config.yaml
intermediate_size: 320
vocab_size: 2048
norm: "rmsnorm"
rope_fraction: 1.0
qk_norm: false
attn_scale: 0.177
parallel_block: false
init: "uniform"
init_std_up: 0.0588
optimizer: "muon_variant"
final_lr_fraction: 0.0
batch_tokens: 32768
max_seq_len: 768
doc_mask: true
train_tokens: 174500000
MLP neurons of a small language model. Each row is named by its layer, matrix (gate and up: input weights) and neuron, and shows model dimensions 64-127. Each number is 200 + 30 x the weight over its row's rms, rounded and kept within 0 to 999. A neuron's up and down rows have the sign that makes its largest values positive.
After each neuron's rows, "fires on" lists the tokens most often at its 100 highest values on Wikipedia text that the model never trained on. A number after a token or word is its count.

L2.gate135,158,161,143,226,223,194,193,179,153,176,188,230,130,217,175,270,177,164,274,251,236,183,150,201,127,165,227,175,238,138,188,215,181,190,214,237,213,233,217,239,218,157,220,244,222,190,168,165,218,186,228,181,202,169,221,251,164,166,200,211,219,209,186,185
L2.up135,162,210,242,205,191,184,176,172,187,147,198,157,187,178,240,240,169,210,220,166,227,192,202,172,198,224,220,169,183,202,161,156,226,203,219,172,188,215,192,193,242,187,229,253,163,171,194,222,220,233,211,144,211,233,201,188,216,174,225,173,182,150,168,182
fires on: " Time" 12, "°N" 10, " event" 10, "″N" 9, " mi" 9, "az" 8

L4.gate71,179,172,235,175,189,165,186,207,217,186,207,208,222,197,199,191,221,167,223,179,132,204,224,175,207,240,208,186,178,183,118,199,216,190,212,140,181,201,232,210,192,157,242,214,226,235,176,225,191,196,170,188,221,262,221,197,171,235,246,215,163,192,236,204
L4.up71,181,138,166,200,180,222,201,208,241,147,128,193,175,163,223,129,222,211,146,252,196,219,176,204,231,254,169,274,185,217,182,175,243,183,194,178,210,172,212,188,167,179,214,201,204,128,189,229,192,190,157,170,207,236,156,216,196,146,217,203,208,199,200,237
fires on: "ak" 30, "un" 20, "ut" 14, "inn" 10, "art" 5

L4.gate83,217,201,172,221,211,200,213,233,229,226,236,202,198,191,187,205,187,222,233,233,183,190,156,180,189,221,202,140,195,186,217,195,231,201,159,177,232,212,209,228,180,182,234,190,167,194,201,208,180,207,150,246,162,235,182,204,134,206,194,188,216,192,201,194
L4.up83,256,185,223,236,204,209,224,220,210,169,140,182,209,259,161,272,223,168,189,222,207,191,163,230,192,245,173,161,240,201,167,221,224,201,237,187,196,198,174,208,168,164,213,166,207,221,188,202,165,203,205,224,182,250,172,215,133,212,278,234,137,221,245,186
fires on: "ult" 23, "ull" 8, ":" 8, "ite" 7, "ec" 6, "$" 5

L2.gate200,216,181,140,151,202,175,261,193,187,195,225,191,178,204,240,255,208,189,165,209,198,205,190,214,150,141,249,209,219,180,202,228,206,249,245,224,232,209,206,225,225,223,258,163,171,245,216,197,188,232,205,204,209,238,207,258,219,237,187,198,243,176,216,163
L2.up200,217,267,158,187,187,212,178,203,176,143,165,159,204,196,127,185,146,158,235,178,157,206,183,184,169,192,207,276,213,183,232,168,221,217,208,188,219,192,232,159,199,165,296,203,145,233,164,170,247,183,203,183,160,202,199,183,211,237,234,251,205,170,224,177
fires on: "ub" 40, "and" 21, "oup" 9, "ig" 5, "ial" 4

L4.gate168,185,150,191,161,179,193,271,219,225,213,182,200,205,117,202,186,168,220,163,305,143,224,194,182,203,151,235,200,186,146,232,213,259,153,206,219,248,191,231,200,196,188,174,208,200,248,143,167,169,180,241,149,232,193,162,233,227,207,226,203,171,141,195,201
L4.up168,145,226,157,169,177,235,208,211,190,220,169,234,195,210,219,218,197,230,235,206,151,242,196,208,220,186,222,178,253,146,205,216,277,200,142,250,274,205,195,154,187,190,215,153,179,198,156,235,174,189,164,202,200,180,207,190,221,223,219,226,163,198,221,202
fires on: "ens" 29, "ts" 16, "ivers" 10, "ards" 5

L4.gate272,194,193,192,205,187,190,198,218,129,214,192,209,221,217,196,195,227,172,207,204,162,178,237,221,194,202,195,191,241,239,225,170,150,126,217,156,203,210,178,189,194,220,145,172,191,241,180,182,164,205,184,235,172,136,218,148,146,172,207,196,253,213,187,204
L4.up272,217,227,200,205,198,251,234,231,237,140,182,232,214,216,161,179,202,183,237,183,218,183,223,194,180,240,216,212,179,166,221,206,162,163,172,189,261,246,199,186,133,207,214,159,150,182,198,212,192,210,234,209,209,197,158,231,225,155,238,216,226,202,259,164
fires on: "s" 13, "acks" 9, "ing" 9, "ures" 8, "ue" 6, "ack" 6

L4.gate180,205,157,203,161,173,161,153,173,200,246,203,185,174,190,155,243,247,236,181,175,141,203,225,235,151,239,206,150,207,199,217,208,189,198,149,185,175,215,232,156,188,214,196,247,220,193,176,215,226,189,165,153,234,195,207,198,210,195,256,136,235,260,164,205
L4.up180,190,183,143,193,190,140,199,159,183,225,176,170,243,183,147,252,170,240,261,204,163,188,190,247,224,201,175,165,234,205,238,158,191,165,192,241,226,202,198,236,170,220,194,210,229,220,148,213,226,227,225,192,196,188,205,228,206,176,200,211,258,229,188,183
fires on: "ain" 48, " O" 33, " compet" 5, "tain" 4

L4.gate299,200,225,280,184,163,158,195,200,169,158,245,175,161,167,178,155,221,211,231,235,185,194,167,269,248,203,210,207,192,147,149,245,184,237,177,207,183,213,208,181,224,165,197,170,206,209,191,193,149,177,176,161,224,219,182,265,217,171,143,174,202,205,221,231
L4.up299,174,179,232,198,188,230,197,164,205,129,239,216,223,149,244,181,237,218,165,174,174,191,164,185,195,192,204,155,176,224,176,211,169,153,185,228,230,181,169,235,223,181,210,230,158,254,147,188,178,151,186,184,205,221,173,197,178,211,211,184,141,216,226,208
fires on: " event" 17, "um" 14, " years" 13, "ief" 7, "ec" 6

L2.gate241,222,227,215,200,146,203,167,257,216,213,153,188,164,264,238,251,233,256,226,158,203,183,184,176,242,186,250,202,179,195,206,148,202,197,225,189,254,229,214,225,251,195,176,230,148,194,197,236,191,226,195,170,240,186,212,234,193,217,246,211,190,151,174,176
L2.up241,228,169,216,180,191,200,191,185,187,227,193,181,129,224,228,205,241,182,204,195,166,158,160,198,219,198,200,223,184,223,215,192,192,177,197,236,267,199,233,215,230,209,191,227,186,221,177,249,197,191,182,223,246,184,213,209,165,163,223,170,151,198,119,171
fires on: " offic" 42, " ind" 25, " art" 14, " mi" 10

L4.gate121,217,202,208,205,166,213,193,220,176,229,178,220,229,228,182,203,222,197,239,202,221,162,244,204,243,197,191,157,163,183,183,176,251,164,204,188,217,239,266,130,130,152,175,177,207,133,126,181,155,171,220,165,176,239,204,161,188,186,191,171,166,206,214,173
L4.up121,262,221,164,189,150,193,156,216,206,133,190,230,151,200,205,199,200,169,228,211,265,146,198,181,214,205,186,197,184,210,169,248,219,245,205,167,197,205,190,207,146,235,142,225,194,238,172,188,216,153,243,180,152,238,223,191,155,196,217,204,164,256,148,198
fires on: "g" 61, " cre" 12, "oc" 9, " direct" 6

L2.gate154,188,226,203,180,190,194,202,252,198,215,163,192,168,203,211,188,203,229,175,208,190,199,266,167,199,213,176,214,134,194,214,252,191,226,214,179,134,153,213,198,271,148,216,204,211,208,219,201,191,181,199,214,248,177,153,144,180,185,251,233,236,224,168,241
L2.up154,222,193,232,212,163,141,179,231,229,217,219,187,216,223,184,196,206,211,130,168,209,175,219,192,171,180,202,173,189,221,228,203,187,235,210,198,126,220,174,238,223,160,189,182,235,220,238,176,213,194,189,169,178,136,137,189,189,165,163,206,248,197,130,169
fires on: ")" 50, "=" 20, " E" 14, "g" 7, " e" 6

L2.gate274,214,181,165,184,234,239,181,214,180,189,197,170,185,222,219,243,161,223,229,201,249,193,157,219,178,161,190,133,146,218,179,256,174,243,199,175,165,212,255,161,200,247,196,177,213,204,132,176,243,213,204,241,211,158,205,228,172,185,185,189,210,168,191,194
L2.up274,232,167,181,242,241,190,182,210,210,168,221,210,209,220,234,198,155,215,242,145,226,198,219,171,195,177,194,174,210,274,224,222,232,266,162,151,195,187,199,217,189,204,207,219,222,250,213,176,219,197,187,210,217,195,156,228,162,138,137,203,230,267,190,208
fires on: "echn" 18, " −" 11, " high" 10, "arg" 10, "osp" 9, " sy" 7